{"positions": "alibi", "parallel_block": false, "optimizer": "muon_hyperball", "beta1": 0.95, "schedule": "wsd", "final_lr_fraction": 0.1, "dataset": "wikipedia_en"}
MLP neurons of a small language model. Each row is named by its layer, matrix (up: input weights; down: output weights) and neuron, and shows model dimensions 0-191. Each number is 500 + 50 x the weight over its row's rms, rounded and kept within 0 to 999. Numbers have three digits each.
Before each neuron's rows, "fires on" lists the tokens most often at its 100 highest values on Wikipedia text that the model never trained on.

fires on: " |", "ell", "in", "en", "on", "he"
L2.up318:545561521530470505465490566502435501457487468498490504498518480509533422600571449552412471483596446441448550429533498462454443496562501503447570499560486523449499605457558503524537520491483481588552466427482493413455629532515422496564559517556439433413482484462487480478541491551507504487603465479459519590572516470538468597467543489376431523482518478499494466491545548489508441490538412509502601532495580514484495473509539634517401463417529475459528492502411471398444599599522476443508477499577505420588451476494520447455542497491494546501460541540588430417469525589440445476
L2.down318:527530471545392434499402466471568486506489493508485520505413452485556585429497520451485552455514524599517472438403392412512543526451573496452534496425527394523518499505478496580567537487580520491514571469608496515567429460505525475531507558498540415462440441483548527448440496385505581518499527456562543498526391458464445467506491501538554413592522580538633544520524469539547471496427553473516446503553476517498525442571449526492543523497497544491546605571469500536488594405500479512515461522517520442412430408414574527435477506599484452474446441535442519520480484445489541502

fires on: " it", "ot", " being", "ell"
L2.up540:506552374500484503479427438525514498513536497539528434447544487469484391522592494530464442459553446449524430455488497495522403464546499540432676490475552488487513530534512553445487514427424490420540516457459399471527484581561588503603452565482450532434531539380538473530521555529442503501516459483567530497597601524491544413524525508437449509539484521513610577509505475461470498485499534582515506498450506537545423473497541498490508529433564515539419498527319560544483586439456447401492474511460472526411505581534531579480568493513546524494470486478461495448529506527421528493
L2.down540:488571537459494549513470625547492453557501508458503452478409494532504566458574429503433494434494573555502528495460439560534499461478478425526551411431491564507559416500503461510495536484562526544409383572510561505521499597533458549429498385609502454518550465455458552489478434535481489528482543456570393497513448547528539406591491509472476530469548495476559537599508510593472497489462513569527425498527571453394456491544454464543461471490530486481533447514573525538546460428565484513367450496448515444579485503450475470534490429439452448551448451534477580467438551548537581603

fires on: " L", "l", "v", " sett", " Pol", " T"
L7.up513:468551537590473545403568488528562556530537444428573522519505520507524480607447434491534495628499424368466573534507442468477498570491457560578467514564471496426585468553459484412460476512501540526430586539464448406545396568523488521474532464493431486432492455555517447505518522487551504426440538511574593474615452569485478569528507492488541492453474537381469520509535540549453521481500483481453503502471523438474466464537458404517581492532429471461465457571502507499515549454516562507609462501514608516480479591561507415567478516485574561522526528452427571507444446541496433441
L7.down513:594507547589581557502456528601415416457489492529444464480534491475483458502518502524484422459448465477395567522530532468540431485643569498564449593537461532448504450492540520537546472542518468541528434545567501547554557592536479515446545550464510582555451471444529507577541505511509545515405548585549418548477567432511518452359463501462452493469408489542481469550456572421505469477502607517582538524449426562554400527550519443434542543531469527465511482460460542479519437549547403525471458521534446503543493517552412518507578437413433502446536502560545525454533493497474530455

fires on: ".", "e", "i", "or", ","
L2.up63:465513431513536539501482511496452518454475510577509461418484538502427497471487532491427573518540467568510568506549430357525486473434501459440473509421488540449489526523638506488534584488538512511407462550524499493441463455415496476420524546545520499533486521418517495517566487458546506511538522520443486579473425426536471405586498535494592497441485475438433503507537453470484450449445507459394417529508442465448572612590564440470548491612556350456445568518448482526495510407510472532534477531548533437483466449426531484548383519498496449513491502593481510619549443540529544544
L2.down63:518495546478593524467448393534471490534464581610539514598503586432515502467553575606486533488463518524473489636577532470542476413457494463429500477494460474488495625598409487497532489395416456497512454451447554548435591518559451519564560513435560493522553516528499535531494566527476489583524499540523456475571472393520409503493539510519438557499484530535450514496523448478492565510497539553537480458538482526452562510497435563425499518584422524444425463432490471418478475442444499464598487485499521562487488428509611486500519440388516485473543497563546444463585444469419544495

fires on: "ol", " inv", "v", "i", "um", "p"
L2.up433:498557464586462443506547562476614499506443509558519488490456413494550498547464561396466399474543496401493450506523479368456493574512537402510480456550427501544426498554484489511505515504451487497485519453489557490490521413601526525570407535488559539503557555511512544434523445460429475518468430535446426550463495477448497544427558486538512587567513498536612540449468412436560531515512442437495452573574597545530483452484527578448471491455619537567493497482443430422466504470513538447520438497528497455473557545376467514487464455549403539517505543484608583541526503515487584503
L2.down433:541605488553399449548471473474558543487467482511564438591570516523567558568451498455377422566527479495557623516484536479471498504499509473451491516525477482475511487570456484545466535553438460509542450479559491485544470523396446432560543598513529559459555465443446489591514536583512484488529468559517480541478438502531426461426455468549463520590422540507428431540559489471389538486562477553532507448484526455532501490438508425498504518541559414441603464425467524443535458458447570455419451508470449462551526491412518437559418497438386597473490501450564545555528548533515595506

fires on: " and", ",", "e", "all", "c", " of"
L5.up169:497501449495478506518577551474590389459560542435433530520423453487426490557603526609513505447509475502491521487513426471515464488568504581431412388499512500415430549503594401547591490457547512490460489528471466527512514442462466461472509489464516511477513450473550513519508528536571447478537468461520524461486440378550509524542570650471507493516564490489439579408520519538522479473438430553552458492438531519505509438440565522537474484451499475539483636510472537518547497578496561481553519494444537547363459521427461476437509509410445438606410482505469626501520561532514481509
L5.down169:544498546540496610509450499464485555460504428509569591527401471534490478495629510507522599515419503451466539531549408491487501494535456475532529509517455464532526467487426496516417529491504400585536498536507598507535513539589426542533403513335542526483514476526423516507439565433466493523456534490527450489546578483521399488438408505561615531505459493502523443516573558426514546577505573513409508503515505538584493536555555460494501565433473464434511412446522583515430549552485458536410441463505553518450552472527548411411455478504441465479514557494515504481495448564605518456

fires on: ".", "h", "w", "c", "d"
L5.up553:463499535579462524446519449544480466504377469596553412493457476384535437485482549552499575525563430533530518571492388509520498489479485531521480543495475554571504508448488535489446501517498488443469577495452456586509524559606515498500454457487511440513482472371501468527555531468525463494491482479505460489415490464420596581476462506502506465557556502528575502401568476457536636426405493545542489531466497457479447484534503531396420424469417465497418501635485454434502479513565452462547610498478444488490511485506573529507480418447579456510507437490566529514411600579550451536
L5.down553:549458532477572551487465507443531483539508485536527487510513500561553519550524506503453462473585415432490484539531523527574532513592578496474463501530538473539482509593366489532504437472468462536487497401436400592470482548531392519582523513463447570455445534496483582400390468564532424464550465504470542477490499520494508516555628565464480554471477452566535457554464419526546498448457410479493580552540358469569572536458534501518614608583457545438468506482548418563424537536442534461480492461507534450475464480565480480445481541535477593491462417433517545487515469479531472434

fires on: " ", " T", " 1", " 2", " 3", " 0"
L7.up374:521459532470446574471466515537475492601471487535607509489514545520473443474511530492479488452511512452417569566414465486458611469543556441612410513529555469459490530550488517454480527470436537418535558515489510559436550459495442512466530561462528489455515475516486393523548455496481517493506516533496590531591575394422469553515566472526580520456362537465506493543463470602425567524519491491513494565309515519517471492522456529420425536563465516426555557572456600478486507529487574476486506387484526578488462501453473492455480491417512454525538590537508486578495579513427440461
L7.down374:492473454451478520483568631440402405450494505574518472543418472492406453570627461434436494484430507552472501465462551480523573506517605536416488522664526535526461448540492513511483474509555429352558535514566385483490565440528475471497498465484478482478463519506568531529543582450560604510476508505491483415547493438500452543446537555472442482463480499450475454520408480566482554499546555561495462544480503434529459433470517478421492528473545436523450497559540541481522518512488566524521509475553463449432499517493460373499515523482585472499444537475529571485631509429527488593

fires on: "t", "r", " Dr", "ric", "l", " dr"
L2.up526:535521551510443488477472528478507457473548523563550498453537543528387528510437456512428522568540553506444546504524514536560476504516561487460528461501485558476511468583577467492510523418558417598526454490493552439392505597567443641523427559475400494537540550459417537551444489433543454463601530505513571581456503509482465459524415482503585425530538458495453435404412492546540403494499458490498578496397497569412500547507401472498549497492483511483520592442585369548536449515423491554489457561539493556510430490424457496543496473508539447516467504424526601558503466515483500493
L2.down526:484523503541422565434523538566523543551485409425480479456478461473528452487498487413470553557485660517411553357576508437509483505560516520441604476416437538597590585422496455583471549449494444490545552534517468535433453511549519564512512575451502510481535458487508553512573456483514431501407534518534535434491552458471548447560497570516554473456467522480546514480493487463512502473465464457518422499450506459480475561490448447565494572511504528454578529465429526386399528501457432387483501499499434517506431424495558622479435434561532400452511495569469521497461544501496443498

fires on: "d", ".", "-", " of", "ter"
L2.up239:522526505629504500528507621600414477493415493481572534485464457492546436558450504553660578562476476546531438494445509460494576575532492456359460547438589476451534519527563508489537548471525441472583499515473491453511481503559533495600473523494541521559418457504545473525546510546524481508540566527605415443467575429507481464440461470452556456508500494422657506507417514534474564459482500548487475420454485511510551493468546475505537526452492423535520430546459444497462530438547455389485471509531423502418474439512544400535475473489491512491554552497537464510503486439438384533
L2.down239:494442450462538601533545525486505453572537421493462466432514467417502456575534483469532570498603450453507436530503609521474480482514504505509487580525519550525434485450512434531430519507517457581531558399615492378453442541553499489498603508484486531482473520558469477513517558507532496483475445456535521439418554540385594483522510516529470459501504491513426434503527516469647480496537423410456543491484555533472493382503440451548555556517604421445462513445492520444562449597557444542512447496485551471492488542488551584565573493550504475464607470574494496391503516587483436485

fires on: ")", "),", "p", "r", ";"
L6.up240:499469522415447552461520535519430476449494489476518527495590527516578458407529553467479499535534520404496481639471502482449475478459550458414500501495519542621524554460508444591515534492517494520516420509476518478474477511459515559589467460449523461452555506471455417446523409517584547558580487421517523406555564444522500486387526432488378541542481543491461481508486383526570455518494430506491444471489432539575480502508389570471496502575441489340486545531600513565578475448539498459546472514536548438571389527512487465525460464523499523499532499562572525470525566500432407511
L6.down240:463478491511594495485502443495500540457504528527443545482482541536524580478505499600494461595478582519476378482518508464588571518489430535497529451442494494467539509513490508532419429543426473468410549453538534503399585425475466530532442521504580524476427517471441513461457500514490517512388451517485511570568443545406439518476480527455611451488530458489521532512395479571512466518512512523553506503582530437499512465574496510470502541348442518566466501449433509491462453524513559608427568501480469541399545534435371565523541501379574580485440420553427521567526516525504431537

fires on: " U", "I", "U", " P", "am"
L6.up179:522491371478524493603551520459531444474515474542548441460557475463576523380515444549416545442400570516474475559523504545526507490445460451494482423489490470456555491496501369603512451491444533435524481473538425460541532542484496525539511437514528488569431549420565601521479418520510585568513523378526457509549484489516559406507660465455424517600593386501501536582513455477500473500531526518456565538533558429548431501502462510561453515507477478512521462611488526554492534510559514563485575573550557541475535515456462514510508499495481444525518563582527398473473495544469543523
L6.down179:496524555536522473457442517531472512532457525475540518470475573513397486479387484467535517571472510459543517512397440474457516499486548500512567483447540569538538465490477541468509483541546416498436525509552626616395569522548554457473508505379532514432544556486514391434525486474527523604507522508475426498494475506506527629441550546576540507481468518455414433506600468448483503462542497432475586531409448512495509511594489485445471562504589552467531489452470453514467575532579453498458534476513493436606569444565518522360410518562560541372471498479493529450507536458456455516

fires on: "\n", " re", " |", " stated", " foc", ":"
L7.up696:503475467459450468482473457529467491556562517462446353540484469520552478579567526555439548561603427449455492468559590496469554521503488494569473548431544527521463569508517536505518478491456493446468502568519478403519376497476600534443479446602372475528536503409506501488508505491460450536527452525495576438593495598428514522529549439577510463507375447497511535492457462504528512464557348502505504517612452503485566487436472556465484500503494544375540624472565516477555520491513593537482445522513559508520447538515474553519472590540633464560462491511504481523488553472483490536
L7.down696:554553560531460454513567523516474480477486431504503537480470512439484490468534456594494521521494576505464397489550533541557483433363463513474535464502449418477514590519554526429609557504441494551520645540423551522537452512448519488573444555463533477440500508581480504473537409488543465649455538424479433472546546564512464449520519513528463481515575505475456514453519433512479491482499447452505471352455499441495470535541554467534489437433469513653479509535512524510602539417468531534490438461531480474438523514546530467551513504550461429463453534538603472556512365484481482379

fires on: "ab", " Am", "av", "ap"
L7.up35:562441527549495522476417490419535353472415442440493391534546499566532481439468599540492545502447451545561575555507498420509515582468469435549547474459493560474436541525485504499539531488524467426509464451583485466534542558512534562556508489433551479483493464528607556425599550434471536518499430453476506438448538517501465546447524516481477494539543474456416519487422510500502500384546453574438446503530515493547474518555485589590477440512405512530459472481535565497522448500513475511483489525446455399382452486508592586567452437447433493454461592433550579555432505432452524441
L7.down35:552542428481412421522461496596521475454405477559551494581417553453641415472484482387376499470536502470529507555469453468534434451509472505412459522456528517470564462414551448522438488566539567539615576463541515470496503444498550514541485569406530496511585460606495527539490527488389549532423556450487525411520446470491404510493498518473564533573527472515484511515518579434452511473528440539435540509545534514493526504505584437491585512472458506512489576535528537523495609544433524494429487512490557565477527458509404511537542601457511523527488481478500510577543453625505480505

fires on: " F", "F", " Par"
L7.up664:473541463425432438479544448517515476557513453458536515478476486495466596473525482550545542454460498486500475565515472456485540476421475384507541537503420594513612459505513497439425531492565538453564528450418486521507516629583514404491612489469484472461445551458487534470550432520542521544497459481508496457486488437595447514480599525415528496559477547491383509521521451432486527510442425556575526457474466533385493575507527603466456531554480452468549562563612473459546504509511511506703455556498508547492443428529467466472512475561547472502492425437533464553546508429498573524
L7.down664:568520404582447381471426550524561523465402483524540461534531456386562500529507515473455470493565488524518513476540476537557498539593536536466558513559500518522557465462479522546412458537420552557479468594537494444556560456484445438510507490398542382476490471536548475524454556572536532414576554463491578445457598512564481467493514509505471449515554476525540628554507484588517515453502508521537513473505537524545517551479481465567449440416497429494557418504488591558401508422501424580489545432518509474426517547402505508497347481566444535499471512494524446429524488483586540497

fires on: "on", "e", "ok", "hen", "che", "ang"
L5.up181:541500499532484452543474592479515439426511473421421468489436523465517510513457557490528605471478498535497477411581497469552559548458474500474590493498525516470516463435492560460531503529433432434492433557515502551502507533436508482424490448574586484509498492533403568516474542571545514591510513502468480425558437536395467564380424553516430438543458439538551512501531541574542489476501435480471487548495526452486558577529421610441591521457463414516579506504489438433561470478524454507476427521653581474487542477506432551485480548461485510468510523446633543575603411429534475483
L5.down181:476455547407484445579480489571463499598568435507545521410586399483662484485495457426599439494415460456408496505526469449522447549551491535622435500493518496537489507457528527486469511544459476542473507513486457408499461545493442530449534473578460479530553495615461421459487547552408458509515488517591530529537480457495471446490429476485546558484417495581547550453541575491550473484558443497425600548479469552480510467472501481455474518525535477471459563533538559426498486588449573471461580543434442525467503511560494466472599543514557553537400520437609444521510580498503458450

fires on: "v", " On", "On", "ollowing", " beg", " With"
L7.up764:488460484435451480489476472503495528493577442569490520530581524418540547501581504506529457596441512522514580484595537541490510551443520508445467408537522577501463527516524501486493407420457468491467570577495498520487521529487617552568512527548479447493503541475513517553561452459482555636528415509536550473529536531558487448507485503483435544479504470560529471447517500574420338536517515467528631553552502432508499529516499457581506480628468397527410483521487436629478427541445566431481541431482538479468460492513461538458516531447385574606461488535494501590541527418459473496
L7.down764:537534487500577419490505563434464502466532495610549451489517401595355543546486510468436499470483457472540487538461514450484508520481512468522475533531549544624622547550533533434473543474483435557526521477510470487482502474517540501513503513514537569501470527507575479459537539609545562389558487505466516596526488399442445523503507498565416519513625485450536479496548508503487531447566458573523481442562476442529466487511494504535487464468554467572613473485394463412529544429463447478486466493470423563534554453421563458472544447437562409643476411497486480515426457467493483605

fires on: " re", "-", "—", " were", "\""
L2.up695:459521508553522391437437530535554450459486454443496449413552450518467512545524401537490498413461437490522489433542425501487546511580381501539533391567582445490481489513531481543600399414481491526496467430573523515417586532520509381550554526519551459540508425502536498399515452504364454495464590456550606531473471445467533536464496381488522503489530485507474509489514520514499480469482513502413466497534390567543563458524546484419488474491593436530456454563452461510450475599546448517471554575493495516523493509607537521596499554528510486506437500460546496451541540588548496534
L2.down695:411545519424553646461418458528451490500509637485527552526462445449504559517479571533480557470575512440425545481477477497442528488521457493440520476465426507386503582413571520522520522443488553546576522441523529494567374526615586469516436502539575451568452511556435586506505534463559515523540462465470449449498409519562511508467475471496519486536436399446500512522557450533446585498442549418540557554457553508493437489475552544535418552513411453447521532494550452525494421549522564480469466453594486529468455435533485541473526487495542538492528506572457419521480512460393433445

fires on: " G", "ern", " J", "el", " Sh"
L5.up202:533512517490469447485566509480507487416440472473475555480513419480527475475544446491460466472529478518494634426471557609482527550568489472451554510443519470398360486473525475491461565489516406590500528479542509451435516440425578449589522507461519482527476489525430623499492474447586540483471497418525514509519441521521488517564533496503462436500511546478521578575441560387457605514476462448501501423435502544516582499545540493470436471481521479461472423490509463455466383520436462540464526494415484561540472407526465413529502474406491390611542494502587534481512406512382549527
L5.down202:522493393478501578474433502580532535503544494569441528508504522530438544499445511444577532478589511438495437551581449427475537472447532549528415419444491517583536464417441542531427484529428491501502525461490540532394423501595405439443439466534521509505480540522490407516496471527399501506462438528482597482499555507512525479410462468577503588520513456504511432421438432457610474501534521544549452482509607495549417530408520474508570432555566452462546506486586464530478497482550461498457575520526429505458536580451524445508468478558561541497473432521486460511551481599653485448

fires on: " U", " New", "°", " rem", "U"
L7.up380:428534515499519533466490503488549485485403606523610492411392483523581513456415531462542540515546477533540479555567535482486604523433504461472553482532430479500455476415439469538419448453537404469466459530448491487495512540606439473505575485446587436536552534483494439489417508444537502450534599476580503473551558565551514493465549504535438479579427483450494423508484433521571482532556497507440564540495551603558537478433501550471425504494481495553458518562459426538532549538531411465323544478503618472472488513461506501486553489468500527563568472455399423486568500484471454534
L7.down380:493473586487545545416477548439470476482393533385399431585472482578459498549473391593434469599486481516433518505547503581542506551534519504556579505478465531463456490496478445537469543484582339468478495567500524403425589475459480546504447479563469442478545538526562429497435528467513464551539558495541418510503587486521487462430506548538518534461542521447478491425515507461419524471474513536466569550490530607554497502527551452519403530511530577428519401513512558548481503476562526499466580491521595419523482502399444475477587525597482486440437563452499459520531548479464500478

fires on: " re", " part", "\n", " out", "ad", " said"
L6.up308:439563527495513466597466473513569391446480513476520508505530527542400547577564536460486514468491483452463590422526561476543468448542535456522472350466416455506440540514578595438564509521481670440501507490449569470490360490490484524446514576511524530466439512561447606396465546579547494515406592481496471482472514563543518556420501524439475555554497487462448417521512432503539550489506497474511547577594452438567458519472575481453425467450534531506535451419557480551502484506548516475511467467535542454482475490593539481459535536494528441528500460583514481498444544468479490393
L6.down308:515504450428574428495538489551534395517513496484533484557379518480533393534563550515569584528475599502450503431504513519568423522460428419427524554473481555436458416540497493456495454535502498625518485454604414513497400473583510434476494453514567511432566475543513408498526522614438517513571461457478510534475543428494455500496526510519490512569453534469489510537435511522504553461483459449533448502432625434476451532582453537444483523489463411574519475491515537519504576515478547535556508522461488437458483459530475462560485500416578454416419542567560562441579423486605474509

fires on: " be", "art", " number", "oll", "ust", "ack"
L7.up207:483544421553513544580520576482495448461562555519619535374495496549528493523504502466523514552531437558542535502542530517547581541473516417479481501461548582479407541506493465513499557482475375560475526462470542434520476545459483519465420500418483447583542457484474446457467462517509524498490538479546489498474450512486482561529475409513465462440471579439516463465544456484584375534413561454539488504491449338523507550486531586487529468487480577619449434539553489463633568433577502535617419484463479469464487532543513510481498527527422459593447514502516468546471498605500461399
L7.down207:516458406468469573453477548588568484458494429531442495482521529485551541592475461424453516502535523552490387457536579604491466612444549601390492580472452435460457500485565501541499479535440443464417471473452547480533543562455507545551518507369508521402504549518523436463561560462499479532509499453510510449514536483483475490506524535469398468513552456477446455448422481397475528556573482484538417494491499513462589520614528504463554454533423535504532545476574437464423508568447464438538522465466479587468452524447462545486535515471469535480612517555523485577579455473612484589

fires on: " col", " Gre", " Al", " Se", " ide", " a"
L6.up31:462528440488419614558498525450467502478491518484581572500506418511499435483573490403488539512507420435477393457550361499544447429491487564533432509390519585513536566518588447563606445516429456543513463502467497472490586454462596505462425512505450507499505475509529525524503538562547574508459484486449409625578474432497475473516488557430453580478491485510515506573618444560561452599442458476371489543418437459437541493507482452432450470462558586492500538490535492548490507461547527495542462431475522498535509477576463479455441517424449475499483532522508529500566463502551501575
L6.down31:481515600413502550418589531537545513491498500531484500431449395430514501509514528488414534477521458408485545509502506540460434453531438547552539437530457627454519560426446506531425378610503564451614480483510528454443613433521553553468496509508553528484563469543477546486508489512542505526479407477476544523513515498448529479505441550483547511545472472483483466452481540518538545548338530493535561486445541495440422499378518504439483567424562559565474473513521531530588488455506464487468504435561481425531454506447471413536516597489456578578485541507443514493547402486584597476

fires on: " L", " l", "L", "l", " |"
L7.up753:447524539570525498508484553529511507540529552517476480519541507462447445472439514513550554530466487474523469458433500563471414479546507531469429539585485486398495452441529452554408485532421555507477489438435441488555515489568631551515441566575518458408398493529461517507562556603515493438525473527493610475536578466542478592561475478504447551545358468487533507500562465611483489404457444432540509560459534452428575444517537592547496572494565505452413558564498465469590514460538470473491530440524437447479506495595497566589354485495501520528514491522492510487417447535493447460
L7.down753:473556464532582475453440527445514547525433575464483463622451540539520549538580613582458477424525504499546534416545522589411493539456490556560430587479481389454491518496504474453513445516565583452529513563601506477474480498543527602458563414438455518535477507422431542382464525583454482406455546491507467417479493483453476532594530514452459431527546491479502524539583561466523500428588499488517449503411474501409487541506489439490429544443467477560488491426435479480553482544493462432493529448460471421494467580558502524592535476446459472499577568522445532521422516473474482569

fires on: " for", " acc", "-", " of", " Dr", "r"
L7.up31:526525442445442493477429465420588512537518470501543478527459458545547511496456424598575438472557479530507507456519453482530567493553623525509445506503569534431581495497523478564521488479472589470547525417465547529470587465516539557434474483529458451509540455526445484475519538446497528445619500524518483499575502593453579386536560497442486494515513425519507505512486539482529534494505400569432487562450440446513532521472537477493451517455481461421492536459398443522539576527402420442429595454498510543563488449428586517556417491435436388409564469464576516481523515406541525625
L7.down31:536538527586465481497519500576433458564516541515423477471528535475447468525485411587475398528571494436366518500476466488521552547430416490528510453587427523531579533478522509459527505473551431527541415578566579513493531482516470584655542552499513491471512497465593387477471567461580446494481569494555498477516511455435560552380514514490517501477510499465473444453549492519491483540478479464432500432499527429523509522450471505521518463551491578544468566517491526456368636463507478458533472423462493538374557461558455599511413526498520428534537423558488444500450464469517577479

fires on: "all", "ern", "ass", " At", "ort"
L2.up419:471540497470543543530502540478560537483498579545482507482481544540512388387455431519489568500544496377501491434454509450560522486575454525564538493578550446498472511450470483472508529537592550424476506576466518453534512474474465510461457515506433510551428458497595556439460567550453388442393554466473427465556537499445470630542476575439556484530450500492606517573412488472538483515594571551433521497424556578590429535618525545456579486447461531473513457456464536499482441456554449569559468553421543449477493441495482520531566525476476406540532607551472433514505489507483497502
L2.down419:583505483529476558459489494444411436508494457433546530549470582494508469531486455562524437451470456514498565517402505425482442439562470415448450450535479550535438518513550567564504508499458444518423474457524596471535517468488532499512498593683490580503438465471484557566563481529441485487522374477479526509515550495459557605511575445505553430534601553488461500490552484541469424554479473514522507456557477483442412463494431575487518527407573552582459449453521501494424409551593491491484463463418518577501540576467531515560477545528431480360474550554464451478482486505551561490

fires on: "F", " not", " I", " conf", " Res"
L6.up581:511481467468450504463435468472509477464577461433519466492428559513468526608518415454523411419430483517513493508398459535495482518578491525583536508431450491484593556495490446496415492406553470539495503529462499543510556517429470449505404548565526495462467496461503483618504524538453596474547543478459460507551472495380515472449525433520509466493455511566438555567507436550472590469495561438493469473533629456482536580405536534544423484606536531402491481572528574497464559509342536508472424563515596496504479569511471537474569511486394496404500472470564466466573501484486491497
L6.down581:478509496529462430597581536496440566524468424510438492504491497490484434505435530524467411445533494575486560471489568535512527586485366515505540509526504470413466434467527512458512482500438499399582519513483521415459448591513508534476544468410489482556475528484499453509435426592587597459531533471477583429448491559489504526460485385426480519521520609436494561528510536577441466455419422562628566535524516511437474521477540486494515522511433509528459474520484567584504531497489438519505598569517419490471528504475514404456382505576555541540512542422562534475502629446491556471

fires on: " Am", "m", "am", " am", "ph", "ap"
L6.up570:476484518479477464517513460565567521438439524483465601445542490514480522589446508426492368535486506486564459548547501490544522562539486512489458466555497417463514493496566411592561477528528514415512474546438487500435523548529490548536498444433523499604408552581577501384481507477607494449437530436568527508470512586589486523472543570456435489501494467442570606491564465589528451525531428549458457602515581501513434498458532466512464551518478508457469506538563529455508494461362515427505500527518454448561492495583402536561436390460439490492420490449533514474447508374512531483
L6.down570:493532531472568458485508536552480522630441431557500558473521455497522522422547522480448426468563576549525480392567489519490558392482488470494481484505452603476420429519482524487484571508491587471503423501492504488574489500452407433626614528585580476484557464655443552491505441559417519502506546507530358476497586442510472492571539601512561466534424546547476480509568469502571539465546495523546503469568528581483501444463523523514509452491463397571426426428446607469469494530507465530507527461477470530432466504428522469516548517514483489578514576472499482540499423526474495497

fires on: " -", ":", "A", " 0", " 1", ")."
L5.up71:544497487497485462445519546426464506518509482469558418554511454542561474553398572484475442430501474560556525517518536498534602491564496601506545553560462553436442469541522482505460443532480486515530518544432482531492565525492548509549467555452505519423432551402566435437519508487513407567570489511543500604510533447534462412536549487502489454553447482423515584473518595437529486503392452496563499507449512480497606466498532540553397474506505501615553406585512449526526592511493552589473461419499582546477546508455457560415471456342482462492450475482452460590483483483404478442
L5.down71:504473530484513487476515526518463560477514461519474538576492625522516574441573506531519563471499499535476469489460500442483467579354520498498476564409472480562556478436469589482420502556492512481500441591585549485379533522534443547443491503409548591448494445568535430567568575545407529437438453521554396464528566532431406529483520548526507525551483547476486449634414386516394510454453487582422542479592482465488525458556517528507517527530520482438436558517432494473520518448550385452454521495464460443489536483532549435561446498554501491471553459534531549498533474464510433466

fires on: " \"", " “"
L2.up759:484538413437499529530588544451564550573552442523401517590496528534481501399498525476536597483501436442574511491402529464426577508425489442434557470534561530483405489551559547586425524393543408523521498477536550532478510496531432423471399460543487488523477549534508477458474513528547539581500579510587454478457430483457460496462536579545566474560568451504439536431531405465505524437512585487501480518513473547589542498480563539518502403518519476419499400456548491407472501516417409579534501424457548508500512462544510563437463417472499452498548524445542472534456555508476535583
L2.down759:461490553522475475431469442404532435574526527454519406563498408504515497552486558450513499459502410398561472390593423453487469440474513604468540588456587491500575420530510523479491383568404557388539477530484513527628537568462475587488449585503498500519513466563443465567471552502507427454549410532436518491459508481515477524478550419504438409463523522547510454533521520516488574491535486524560551463475500443504552548446471469501531512469591527460499446518456543470443547590545566502379508556477482562449510447497446469526528473525590543488468525527524549389464528453480431506

fires on: "m", "emb", " det", "art", " Det", "od"
L2.up399:476488512575487530517522553484635405493546559444453515489483493487523559450519512469554555482523445515493516511463479487566618533470501543401536541465545459592455512518490591556540460473426430472435471498465481492524528466594557552510455453527488468502520452439507507455511488487469588508577598561496453413432523558502451552458471580517517496480489506489555569486461495560445386537516496491535461408410482520488537539510526504510537493566407514500640473495492499446537480547558363424479453514432622395518486431481405476518570498537558476592457414450447517493577483486438564595
L2.down399:535477450598509402494465452382570483464554508488408517476521565506486495500440404483546336554475544475370512544457531437490564538554485472470486562481466424563454440473514574526470570499471457456541592493534470475531511466573523578479380515487485480485506503586535491511546505490549542423441580443481544473430495522544509638533585510616551519507503497478493495515507563510423526478515460495562517566486517556391495424560464485477497525582475456432531481470545439432411484543531509482540454581515523450513428512540557483529486580456564584442460456501552485399533517515512463429

fires on: " H", " J", " In", " L"
L5.up318:475535498492444440514491608489486446538466514520521488446433423519529545505459506533480448538528496551537447588387515553432423330569448474523426472420518538489389462506521556424555480466521510566515405552487448456578429420511454509479535490419517487497464455575540610562412513462440492493481487503470559489489524512539548408480516463493534428442523464443483491554506454522476498539454503466594508490404445483523471488513655510520496482570535564482529603487511504505513504456526440497463538444589626484480396483428497491499628565498531540429492547552498469416496488503481484575
L5.down318:527455533618485512519416384577483543628485486488433461548591567479443494617525522426442571516516528529467585465455517455427460551499481434436474458596486481459503462538537483565528528499483472553509557417376485533490490513503509417498526526591511415416495524454477494447443522497532499549512540499427476592546420488473496446505478459494557521540502560466561536492475583495409428426518499494481503532530418486472480487528406560479572509487469521532430480488558534434517450522480583487519426528422482571461481561372519478568522561458515564541382514459636491478439509479541506520